config.toml
head_dim = 128
vocab_size = 8192
decay_shape = "linear"
MLP neurons of a small language model. Each row is named by its layer, matrix (up: input weights) and neuron, and shows model dimensions 208-303. Each number is 128 + 24 x the weight over its row's rms, rounded and kept within 0 to 255. Numbers have three digits each.
After each neuron's rows, "fires on" lists the tokens most often at its 100 highest values on Wikipedia text that the model never trained on.

L4.up1277:155137099157114132116152131131106103175129161107130132194111181094091126139077102157078146123133140069169114133069150126133149159146124127138111086149149106116139150134117146135127134123138161094090167096100115117092104134141159100162128143131128153162083124131142117163156128130110136134
fires on: " in", " of", "'s", " (", " the", " for"

L4.up1677:097103094135133140127160128103165148139123132151138135156102123163115125123112119123105131092125119089129071186150109123135207107160130123123095124117172128125117095118130132145107108120139150134082136107134102154121150163131107114103114121132091115102092136095146150100108115132152131114
fires on: "o", "0", "8", "-", "or", " "

L4.up1150:130142155123090147134100156157093088144124114142129125079122120145090183130125116111127171119101142120102169127111112091068112114163154127124127123124080195092141186138109138113124142143102109156124127164139063106125132091120141156123127141158143127129107121128107131085113125134117159131
fires on: "p", "ak", "t", "is", "i", "at"

L4.up2144:143116167118142123107117128092094153114103164141115096069069137108134161147098113116162118123129135138082163116109082136103156154108105146137124127139124141137121147180162106132102135106143124105162117163139147134169137122108117128150185148090116092175111121116121135109116125124177104108
fires on: ".", "ul", " |\n", "an", "TA"

L4.up2553:129125133126144136159145089092142160072173131149114122143126093149087119186133083087083147149097156140094161123159119127104106158109132151207145110099136141162125108125148139119124132150138161095112109095088096144167125127136099139102107136151117134134157137137166142130136124126109090064
fires on: ".\n\n", ")\n\n", ").\n\n", "|", "\n\n"

L4.up1117:084131127145151139141129154165158122097180122144102166087114111120116118149134146108160144128117143091128131144140158164130094161131137137136120077131153141128131116129122143175104156139126081125123158149104095115113128068153103084136152143092115084105136123122155147105169134137148131143
fires on: " for", "and", " to", "i", "ab", "it"

L4.up532:120129105158118192102149146116127129123106105152109089134114108127107152143127144111102163109121159116088131099136106155127095105113130091137133136177153116148130188118164126142152062148088163147112158140158141132109132139134124113124145103127103111135165164178136126106140120095130098119
fires on: "o", "na", "i", " like", ":"

L4.up575:152147138113106145181123100140123114150171114122104117117119120150122138136113177124166143100114120090154093083137150192106111125125128108118141114121137106142136138114131127128124102117123084092112097117129163117155168102146103137171126113179094133111137154128116121147143131136115135144
fires on: " |", " that", " at", " the", "\n", "th"

L4.up619:153149122115099130141143083136131144111110168140123143164121167128108110124103150127116150141122121127120139141140131141117121125140127127163133107132168090100079142130090113123087139113104168110121133126128166128111167129117133128120111161140168116128164102187123146149139102136119090106
fires on: ",", " ", " New", "),", ")", ",\""

L4.up3:115113123127096114161153127107135111143104153093156113088094147122112123137103149136191119111155152150120121119127149152151110125113157152136116124128141153139131133144158161104150145116147140105170105072133135101120122104141134090130148168108161136149129109144104112165107157118123159144
fires on: ",", " |", " of", ":", "ico"

L4.up614:158109142144139150116115149139110168174161075093099100127101099130113069083114112125139124117168129093110159158154106120104133112104138140128139133193128095131139116119107153095142113140132109115128164092109186142164131151148110119111126141061157145129123160135138137138090141105128157146
fires on: " of", " in", " (", " In", "in"

L4.up1317:112138093109154066100103169099130143151120101143094086127106118115173105135089153129167128129108113164135145102132142142114110140096120157130132142107136130150130145119121096140092126099164131133091127131153153104128094136149185116146144124105135166162136120095165108142175090124163141123
fires on: ".", " of", "en", "an", "ann", "ard"

L4.up1479:145135082113121151128130167157071128127128119145091155132077145096109139123133147154146152183095092180126150101123140124093096161167118097114133146146168150150079146120110100110135150140104106137129152113136149154114105135114128108137107109089153143109152117121118164082135101139149128100
fires on: " ", " years", " of", " year", " |"

L4.up2249:155135105107100124127126125102155146107129121209116118111149124115127120110126109110085150114150126098134102157134093153131139103147139115153142118076162111121177159117125163139152175070127107154112123193113146124112125153145101131143118127100112094140130131161121165140097167126136151110
fires on: "us", ".", "ops", "che", "ina", "ia"

L4.up1477:127146059159161125075108144137087159133124162118117144104136174123101159151139151080095172104168124123139127109132121125122130110130170116129116157145115152063102081110097120155110150131108127066146140147134137129130151155165137159113117148161108153103150102148139148137090130124134114108
fires on: ",", ")", "\n\n"

L4.up2374:110114139091170117147104128116078105168149138100089146124114104169108132180105190143131130171153116142152155119100092136108138117132149147119103143124106163191117139078144154106122128172119100105142101115130143128113134143148133107155138156155158159111120111146098140128152121143114120135
fires on: " ", "p", " |", " his", " as", "urd"

L4.up2075:102163120120128128165135140161156184138124138171106096113132155133162114135134152141085151197122089126101126149121097136145133114128136147113148151093156130094095145137084141110119120163151120125142100112125120134149093140113093137074118098124151125101141106075157107101119164151101111089
fires on: "e", "es", "o", "b", "ab", " Census"

L4.up1245:134123102132123137129119136113093141157136130172155146087144122113148112119100103090114109131175138095075106144135110149121140129080102131135178099078149103106104124172107140142090142160115182133094106101109160102124187161143142129111089126122145122181105067158118133114105115147145125105
fires on: "al", ",", "ar", "TA"

L4.up190:153103128103154145102107127217111167111134121136102130155105150153101091169120139121182154112150163099127130152125113157093150104124134117095136142114135102153105138136131140134104098120138124105098097174106149137119149106135104096139092127102014109151134119133161172151143136133113080138
fires on: "-", ",", "i", " or", " and", " to"

L4.up1147:117132067107093156118154120126114135120146124104101101123133120125110106085080136141139117115103148125131112119103114108090138129142094124088105159114109140125175143169166130151111118186091128158153105119078128170151144102082121140093142157125141128116156120128099161122102138105112108104
fires on: " and", ",", "al", " "

L4.up1859:110098132153187118157124111125167138102107125141155118154154091095121129143148126120134149159156088129148105120085141147122120152140092187158146137155124148143125143108149096096136123139118121105141139134110149139121140136144167125111150130151177143137156123132138135139115129167125116151
fires on: "'s", "98", " and", " of", "m"

L4.up1561:099112084106099150132135127069177106138152125132086129154097140109122132136094124129152136089103144098087162073132126122081122145129116151141158145121132074111134124135139110130127092134134101122118130143149090117115127138112122136118086114119122163124155118157112135102121094112141094117
fires on: ",", "The", " My", "A", " Like", "No"

L4.up906:128139109152173193115135142164129127140124180127088121131146140155108143120084165146104075086101121146142125131117137118087076147149156133098134097121152115163111130102111164157096069136140131127138095186146113129134077120166128124129121132132124108114135138166137161102117155107132121158
fires on: " |", " of", " (", "\n"

L4.up281:136104098166129060130148093132150105090097179091096094168146120154137123115142107162126111146120143123127079111110163118120177152151121140169117148136121103146122106120134124149073134111124094120116135117179110122132147110136176103180161132153162123112152150124113108100116144157118121153
fires on: ".\n\n", "."

L4.up2209:064092133101153139105113146131135124102152083115142117091114130142126088087140121172168170140174112126128115160111107108107122164138124119145153102142161093136132109143129116137132087169186124113087111133103135119095146151139148143099113111105104117110160159141108162131124177086135121169
fires on: "ent", "-", " In", "un", "–", " in"

L4.up1981:077119131130135191114137152107145102065137134128146127197098172097168137092139087134111141151167137100123118125109131092128130129148121085155127127109173137089138140133131126160103139122120105167114144140140154099133156128107092085115159138101108143137138169163107142132108125125109129120
fires on: " (", " |", "n", "–", " |\n", "2"

L4.up47:104126106117108179180147152141124116108166152124156116119125149118118118116133115124142131144128124134150131113076155109126197131128144096113138189182158139137101124079143133098125107118167102121104154146133145130106137125107125130127151111084097156124133128139153143100181124122134140148
fires on: "ad", "om", "ab", "ar", "as", "d"

L4.up995:144179102104178097122144085099109070130098161156153092056125129144117079133097116106119111146079151132125151148119112093116112178137124094086149145186105123113132126143122146126110151135133128129136131130115116114139126111111096173160133153115165184131132108149169098134155129137108106150
fires on: "io", "an", "st", "o", "aj", "w"

L4.up940:113136130144099071080177127133154116140112108130059128148112165119115162107160125140107079168111132089136133116172131093116142106099141114161145104148140090129099144125114115136117152093137153149102145131132099111105104192116126124149144173129107154103099140146134137132148143136116133121
fires on: " for", "z", "y", "s", "b", "ig"

L4.up2475:133143146123134131161138113168115114127141127173123155098149142149149146126107163113143129139120094117155129165115145114105139119112164134145138144140094160136158143132096165116099132152180137144076119119118138098108109094104109116161108135110138140145094141128143143116117125161110087138
fires on: "20", ".", ":", " |"

L4.up796:134135092117130133135128123117121144130139168116110173140100145138124169130148126126139154131114160134075184160095114135126118136141114164161123194098151118147184153152136113111112141108127140123117109116137163129124090117085150116130095089126151099120125100103123156102162133149161158092
fires on: "y", "am", ",", "k", "ago", "om"

L4.up174:062116136147143130145158106132140093103115105127088094149102129120154102129124134102160116124140097157107121140133097117100125122132094132112191105188123132089122100174145118117130092118089124110110103159148137116134139117145129159123150083128152095144131096073129114179136132142130107120
fires on: "–", "o", "ly", ";", "arn"

L4.up640:130107137114174083147105131112204080154094152145135128094150127097118102190117147138152122097116111160132103144112133130144138115132133144167172129145124128131158086075113137100156127119117125160161116136101151083153143109144137163130103127139094103143148123120128133116120111128126108141
fires on: ",", " with", "st", "."

L4.up1874:107124126190124147121121139142144115076082097132128104067140141097106128131119149154124148120115143119174114144129132121147122106105113112122091105139111087142135112142114128131144141138117096134095125098112145094129108135129142111125123160162117089145118138161115106133126123124200117128
fires on: ",", " and", "or", " ", "1", "0"

L4.up2554:157081124117119151130129109115108135128146166135151099134109120127169120142139103121102126151184122083110124126132140099101137123161116144140059105134131141183103166158150113088123096166155173122121130131113074155084090135119171128124115118125114145076147117127113143079107128143117164130
fires on: " and", ",", " player", "ian", "ish"

L4.up2356:126160081138121101130135120106086118168107141163136112116153095127128093131135138143132165139103099123122136098150112057143146131098099121156096090081109180123149089098142129099173153171146122127132133175171115113129098118122166125098136100149113097150136111134134160160127158120117132117
fires on: ".\n\n", ".", " from", "\".\n\n"

L4.up865:142164150180128137128131067133113100102135160126118096111100166150116095176124170131171155147150162150142104113145100117101126172160103103150109141145166114094137096113158122118072107137116124119141130102135143139127136147136109130138110146122121152152117110149111080141092139113127105128
fires on: ".\n\n", "|", ")\n\n", "\n\n", ").\n\n"

L4.up592:138138135126154108097124107097118142166152148141145128198081133118083099105100149103128135106196104091139173128111170144147126166139134140121156112111132132150097107178158129105133123111178117121109135183111130155146123142136156145135122157134120124125127112153120138131124114121182123113
fires on: " and", "d", "ent", "re", " or", " date"

L4.up600:101154122076100127086149091118179099151157129139120136081141161137123106123121112157134145131180149123136117100201180167084170178138137104129155134125160125182132104100142114143093077140131103137117075092161108147144160138187140156130125134118136093106150113127176072072153101123120127134
fires on: " |", ":", "|", "-", "ous", "i"

L4.up1900:112128136124092158124167112103186106177121150141170116094122121120148089167143124135125176066087128104061125109089157138118170155136132133148194116129125116112139115138129129133133148147079136110138118155154162128123132098126106174119111112115152119158168129135131101117104108112120133167
fires on: ","

L4.up1424:139088133122128166129159145044170124136098171104133131108120133112185112137109134121170156100159162162143137138088126124158126147140149133126143128132183118148140168136110133133112091124079105142182110140124133123122110133133149131098132146102101128153169123116139123080073101086145143126
fires on: ",", " United"

L4.up2185:198160106125122093099140098152149142167121096130115123115101136073133105139150139120130061107152076107149156130130112157133126118118088155101143117089158103123112120151118164118153109152131117131151116136160169150130131126099146143094144145127056113115169131108133106120135139159156108120
fires on: " and", ",", " or", "o"

L4.up1210:164104107115194155098144131101148118128164112094142112122121147165126141152139152175110163141113118139088147126159132137129130103118146112158175170127120141126136098118111121136121133111104145102119130166088125108141072124133129144161108167140101079099109083144155151172129123151142122145
fires on: "i", "ar", "u", "o", "ia", "x"

L4.up2136:133122113134179115163098102112153166128137131086125158112095102105120150136141126139127102119101129127092091131155111099129141170133112131133113084086151094100138141100093126114099087147122095126129142125136113104115162131194130134114126128143129110083139128176141144147142143080100118160
fires on: ".\n\n", "r", "as", "p", "."

L4.up955:123091111100134175117141103101107111092120129141106147128118161138157087092120106137191115106126091121149142156123111125167150119099127111144179127125127165156122111089137136144092136130150143156104120091134111112121120085117145114167134163135123122147131126143134110088104142114131129158
fires on: "et", "ic", "-", "un", "ud", "uss"

L4.up1513:112129136139119146167111147099138097144121112134142106136161118093115096132126111088097107123107099146103118139142180132140113095126160155125144134159089148137107136143100096121115146102130141121109123098148069119112139103134137107123138126131168160137172139123187138116105145114139089141
fires on: "'s", " and", " the", "/"

L4.up125:141123125107121124118120121149172173132130100106109135098169127114151130155131133127133121166131117102127152110169111109091141134096122099119095100134140097110095085127125094152098134110123137128126138171108136097140100127141170119129149103122118160114129114179148136076141143085112097089
fires on: " and", ",", "and", "re", " |", " the"

L4.up440:147151077122119138151095132180098131144148151133118121113127137192132137172158151120125091139070140122128144118139152102116164138171118151154150074157122117142125113111150128131111142166108104162110133113137122106156161132128110148138149164120112121108159157116163092197121146125101105156
fires on: ".", ".\n\n", ").", " |"

L4.up880:115092118122122111104145121117117117086114140110129064132115124127097112106117126124168177130156149104123110121091131096090130178151180113131119109102157148163125097121103142132160131113135130092164094114132158118102164153107133130114120141103111088107116151132113104130126143137133107136
fires on: "i", "iz", "s", " of", "o"

L4.up94:115115141161139145118158114132137102147104147118115124141064231075107150104146094141146098140151121120152161149109164131101173124126147111081177118148113131106111144116098101146150147138148101126096074116147109142145122122087106149098124148116094132112155150196165143160121060129130109133
fires on: " |", "\n\n"

L4.up2004:141147106124136116132185094141160155113146104125109110131095105149145145152102139190136141158127073126119128115106147111122174177116126088128123101112124141122138146117161152161124125140112124122152175133139136139095138115113160112139178133141114155136108141154137111146148130140148079112
fires on: " to", " of"

L4.up442:095141093101140113126119107111156102120132143155138185114112130136149145134109084141129136070125134083123107190115103167097133099194142148146150110087117122159109164124123195107141119156121162158143139165121155135128090157157162102153114143110121148128149097125131177114111133101132120134
fires on: ",", " (", " /", ";"

L4.up197:143091088109096155127187125063121138150142155085133086122107152129157186148127111132176131121133165105115156087160129152136108151113126173127126129181161101160111165086140144124085108117100127132123115180126180096147097146174157089137124118129140086149120118123101129111131129140162102141
fires on: ",", "ase"

L4.up988:130131114122130130086130123129148097138158142134142136178133106102142099140141122113168106114128172102128143144194112155121144071157084137149137109113119061081156131119138158077125119115156095103147121104150099144115110127153152155150081103152130124164107162112135176076133079130136137130
fires on: " /", ",", "\n", " or", " and"

L4.up2180:150114149088122136111161118106132137133128126130153131120098108122130118118132135151139098123136059111136128093149153149139129144134093138122120103098145149132161129126099130100058108136121122129133137096137113132110127112117177053150126143121129174100125148140131112126129160146126103114
fires on: "\n\n", "-", ")\n\n", ";\n\n", " of"

L4.up1741:108146113158148152130114123156137150140149115110124088136090136125116113155079157111175156124141150112113145145113109095123122153091157146149151142102156125166145131125157114115111158129109099095140111125142123152139087179140127115132078124137077133118117109155161153180095133187134099144
fires on: ".\n\n", " only", " first", " a", ").\n\n"

L4.up123:095142178134132175114126137096168119074127135146135164141126137118156120125115121086115124124143135083093171158139140145053120163144137030110098128119113161158124125104124110128124156148112142107143139162151077121118125167154122131116149127135116141129101082155148154089125131102115130163
fires on: " |", "1", " and", ".", "arg", " over"

L4.up447:101177064126127105133119134089140120117121095138129144104120186097109166116085119127138141145113140109160153180080134131146149091121139145141112112127126138108167123181087113150118140120135131123101127100123135157139155121054177117161118129134127108105116112138112133100111144161137115119
fires on: ",", " and", "y", "f", "g"

L4.up2378:077153106108079143116163097139092112137154143122113107130135144133149111095093149140089133158124087117154105102155135102122112159092134118149123164103089137178157111142119139076132096105118155130126111091150118109155172143136161123157114120126101121123131153101144106130127140154120124090
fires on: " and", "um", "le", "ve", "y", "ant"

L4.up2064:105115073139130112138152152115124121161119134160113095119128163131152098144136145148156112093161116134144130094138153174126101123136144119122125142143126141133132110145158100120084116133117108161147145101144118124125138112088138130118096148122135148113122103164148111135119152122133099124
fires on: " |", "pl", "com", "-d", "e"

L4.up1327:115119160147110115118094125118120180145089128192132157118098104131083111119146099124114156161114169098101109110164117134120140098159168099141156072091161127089133154135090117110136119140089103093176115127133122136099132160080132091117103122126094137106140132148171130143140159095145100118
fires on: "i", "ia", "o", "io", "ico", "us"

L4.up1469:089166126153107101128121105147149103107096146114125107109135088110111137060119129144116118166146121116147085153104107104094120154148097186163094114139093142120104124116126086119129100071113160105128171122154092106106120124129147108138115160113115092157127140091096104143128121129162156130
fires on: ".\n\n", " and"

L4.up617:103095138100149107118091122154122134115099105135108136153138129164168136111121123163126129135130150159116151136077117151084085116146100130139131171138102162118070145110109168159123126129122143133085132144128108127120129117134130117130077149160083125160116119099172127137110091117095087110
fires on: " the", " of", " at", " ", " career", " who"

L4.up1335:134140132127150129205130122155114113119133149115136139130142112095135103114150168138115134109111121159136083101097111093144084122146134154111144087181090123115117126118104148106120146149164150125142097116118126101143130148145164152148109134091129128140103131116128148104118137129122080153
fires on: " as", " Preceded", "-", " reason", "for"

L4.up1882:147131147120138106156124116151136121135125136135108140105077129150128132137149148117125086143072152120141109147097126155142161118145131117119094087136143107117134099145137093133082140126158119103138131139163129097093087145063126121103148152090158157140131124145123133138117178151128099121
fires on: "ch", "l", "at", "z", "te"

L4.up2171:126174122142070131138099130115157147080084129132131157126093119100131146147165137136106155112116086090164130124147078139117162135164091112147113167130181137134147129098135110106125116137161101175130138093128088118147121136162131144198140099143136172140100141163125095142127145105153133114
fires on: " |", "\n", " of", "es"

L4.up405:148138146117113154149135107133174106120140157148129110129134138109153106166149111109100091164122064062152123118114103143106172124115183127126126142115203091109130096182184171112169095141124105154142055122123088118133137122121157108183145133117116124077121170132143097123104117141123154107
fires on: ":", "-", "\n", "ce", "ia", "is"

L4.up1896:137114098104129155108105140146098144110135141153148139128101167100153085136186127095097117106089112110121168107115099149136124101178105155129151158117154106119094149122129120092119093111081132119133162114132133154135145128151204159142117154088089155082150125087150152129125142103148115121
fires on: ",", " and", " her"

L4.up1608:131086122183142149136150158062110123119092137101185099129122107164123156146139102124111132124098110135110116133133099099107162110104131100132114102098129133096162149074127170103143140097136132143094120117146123128127145123141159093152127100142109118098133169126111119150162182143101109173
fires on: " from", " of", " such", " known", " who"

L4.up2342:130152136146148116060145094103132155138112174154089121087135135159125108104106157095109154143102117105096108198106145095145145129154130077172151110158183135120160133087121106104117128138164109146128119121128160140140107138114126105109148151112116093092121101154166125160154113119140151094
fires on: ".\n\n", "|", ".", "-"

L4.up1436:130166100146111127112138107142153123087140176126131099123090126105129142136121112167161133158107149151131166160101124121093148125135149145140107106131142135123142140123147108157115128139142103124103134104149135147151131134123132137116119117120099110167147077147151119197155133091132106145
fires on: ".\n\n", "|", ".", "-"

L4.up1891:092127121119113093172096092134128124155126077134107123137152106120128133117168115161132118156116108135152101108175180119143104123108098112134171102124125096084137112111115149102109097175123139126151123146089144119116120133124095142138132112130113133141160170152094135118119114111122140110
fires on: "z", "p", "ent", "on", "or", "y"

L4.up2103:124156102105176109071147123056139131150115164104130115067105122129155102138156161135114083097138129133137146076142139161160106095133122112159158095126190129135120168134110125121131107076120189106143086150083135136154147141131121115112101128119102101118170110135145158141160134078157115151
fires on: ",", "ama", " York", "ana", "80", "20"

L4.up460:155139103152121169122146151130129124137103102125127124118169162093115120092097208111112147148103110118142141165130125112134167110102168126140137138145120134081109110097140123130112104080123108133140100142133128123104107150111126158142097063098088092136166105163114116097109116127087190193
fires on: " with", "ad", "ab", "all", "f", "ft"

L4.up582:118127115123105086134110158195090122121174118164105123138099143158113115127123149127117132110109068148160155130103152112119140144117126133121120120134137101130075113085119141154113093086126125149151112132124084115137139132101123123130097125144136141136090121107129145112102133145096152155
fires on: " the", " |", " ", " at", " with"

L4.up2522:120133130098123139109116128127145162157109136117166114104157116137133133137151109111145148080124198153120091119126131170115095140137091121095135156170126148117138060106142132116087135153157137155153142100174093134106149134115097134127108162117104138104115154117148130133165116107105108132
fires on: " |", "-", "ry", "|"

L4.up1014:116149081148116124132137149090112086099128156139142115121124123127085133126082133121148101132088109112097156131106130139100146133113132094119148129104153090120128138128127115151135080126179152120146143116137134150135101111173133147128131114142158185165151115125146123142109117155136152122
fires on: "th", "st", " of", "ac", "nd", "rd"

L4.up1972:151113123099101150111131132109090175132145154176175155129121119134085108111131107147102173088150118129115127192150096080115081092117097120098115160134148140102181150159141095129122137159162114144136110121108078111111163130115074170121189156125160128132127128121148149132140140155111123098
fires on: " ", "all", " of", "ad", "ud", "ro"

L4.up974:154109119145129143158156160103089133175131136134108129091145145165104114127134128124096123101112102139094109133106080132103145151201155118144131114103148129093172168116111098161132097126123133117134102183133096138136102124092131158128150147126155117118120095087165129141111144118165114132
fires on: ".", "19", "18", " were", " of", " was"

L4.up2420:125140095162144136088131108143112098128108116129144141170123139132081093103128150123162143099098113105138118125163100131143141121129111121104157141099126128100171127129099114109114127147130109106141099124134102151126113109138117127134147136086121167135116137103095138096116089135111096134
fires on: " |", ":", "-", " was", " of", "ud"

L4.up1007:061140140143134164129096146179128157123119099132156112114133174090133158146103135148130117134137134138116108095107132112052101168143133069173153138089117119153135106135135147174078122137133117149140133107139107135147201123111125105119129119100114131126169137156120104125117139096178132174
fires on: " team", " |", "ate", "art", "e"

L4.up2455:097156139120100102097144101147162136128116091173110102165128101127133138168125084081118140178127142153113128125118145112118119163122105134124132104149110175129148112112109118093130117133113149114134106143142089112064125183117144097140126087144098099132152133140124095112120167123142100144
fires on: "o", "g", "y", "ir", "ie", ":"

L4.up16:144126146065118140121080152107110114161101125176106156141130118106122093158113104133111120131114138122129123157119130071140148147131132119155110138132187112126114116128083120141113115085133078148131193113140116142088130073167115127102140122154111110117094107109137096124076127140094101114
fires on: " ", "0", "h", "ro"

L4.up1970:141164153172141140178149115139149053124139108156107140083129104151098110130087143136118147110145099159143123140116195125141088100105150105129159142095129114126125117127191143159151097066131130149127107101126138126142102142100082103116110122116167140159154100142089142159172122106171146140
fires on: "-", " the", "nd", "th", "rd", "-in"

L4.up1609:161150098147128099142130102138144126137130146127092128135097111125148133154160138151108167112083159145142119120088083128173145108164165095127143120121128132149080106163133144078158140146128106092178122125104059102151088120126123104143129130183120168141161132142136119138148106127105072127
fires on: "z", "us", "l", "n", "ung", "-"

L4.up1151:128107112184078136104117115131155115155094110152145131119087114104134152124119140145126152129144131128092147137143131139142141121139115100082082130144156114168153100104151117128057145110129087154147136137099129143139065162137144086097135158165110118090124104142130087123088126074116157169
fires on: "ot", "in", "1", " win", " |", "k"

L4.up1831:151175105129163120111169179129138165117142136136143140165088150110153148137153121143146118105101143143156135128139102072109141120113105109191161150143150096132114074147163115144113075122144109124091142136174114126137125169130134137157133134114114130137088136091124134139123147089099109111
fires on: " |", "|", "-", "os"

L4.up1212:125155107147135098104148114124127123139134135113105108102132141175118143137150136155133136138089124123120125099159146122142108106123154092131111138132123130149145143130133151161110116114135168101127128113169118122107147091150115143132114155101097207127161122106117114120119153132115137122
fires on: " of", "p", "ing", "st", "an", "up"

L4.up1202:136089144144125139113130154113096151123103138105143071095113139158093149153136155139141142056079118114156124090092159120139130126119137115158113090148127112111143160112129102119111161119133103119153136130129157122125066147147081140138120118105120109124124133135121136137147100098115101107
fires on: " |", " ", " U", " the", " for"

L4.up1829:129164141109161147130121125083114144140118117153146112114112125146127144120136082155149124141118163149061119128143105135098162116150104131136132122113164120124155139125137130105131114108105117144111130141110130102099140111098144087128126135106188088107139089152116140127079150149110134122
fires on: " |", "."

L4.up691:137098109094124118134137144133121115165086118096127153117109110114133085146182105125176126110133128173113124117113115080142160113128161122162113120127102151092147145114112107148098174145137139143137146131152142160089123137183104139107129147145125128137158116105129129139119123123122119135
fires on: " to", ".S", ".A", ".", " from"

L4.up2303:086111099146140154175178134134085135119141139139136130176127132145091177138166136120083116153102123123119100091143104103140129135157106107140108119125154133120088125147125107144144120140162147151132128187163069135113181131161114150106096129157106146121113108123140115191080169123115112107
fires on: ".", "\"", "or"

L4.up528:153145134156151139151180106078161134100148154117131094120125129087154122175172125046117115137167098130141131137121105129131124103131120151147110098092112049100148112096167115133119128110108136152111147092116144153160114130127136152139134112117121157137149109131135109123076154150135130123
fires on: ".\n\n", "|", "-"

L4.up1471:092120053110127097161148103099120129130134111141130106120145098127128141093152185156148127125168130181111161129130155124098134150129147126145112111142146143153112150146116135128111111137140080154106139171128115124112125126137131147089150166138139119128110128125153169148116137099132089153
fires on: "el", "ud", " of", "il", "un", " on"

L4.up1727:117182134172091125122133079134118099103117106139128110133152211160080113098133121116140125128111128148116122120100158132114104150121155105122148123117099111143136096099113131182133142112089116130128141179129158093083083120135147098092151115148153107122139121166138125112116107110129131108
fires on: " |", ",", " –", " of", " ("

L4.up1599:103098114115090116128111109100103126086096122099108106127136149151142105165113109141153145135099057093135126123091139119131115115141164138121131172157126124146137101138083154132119151123113147116180109125128115121120112102119128124120131119136162118144176102177111121099131113104098139157
fires on: "-"

L4.up53:085156121079128115103137089103097122107145120091142104132102097126145103100103122132104055103132097113135132126158137135135106156100099162107165124109122121164110117155135202138156115101148172169106124133150108106156152125115098143069132149109119112156125121117107152135147148135142110156
fires on: " and", ",", " or"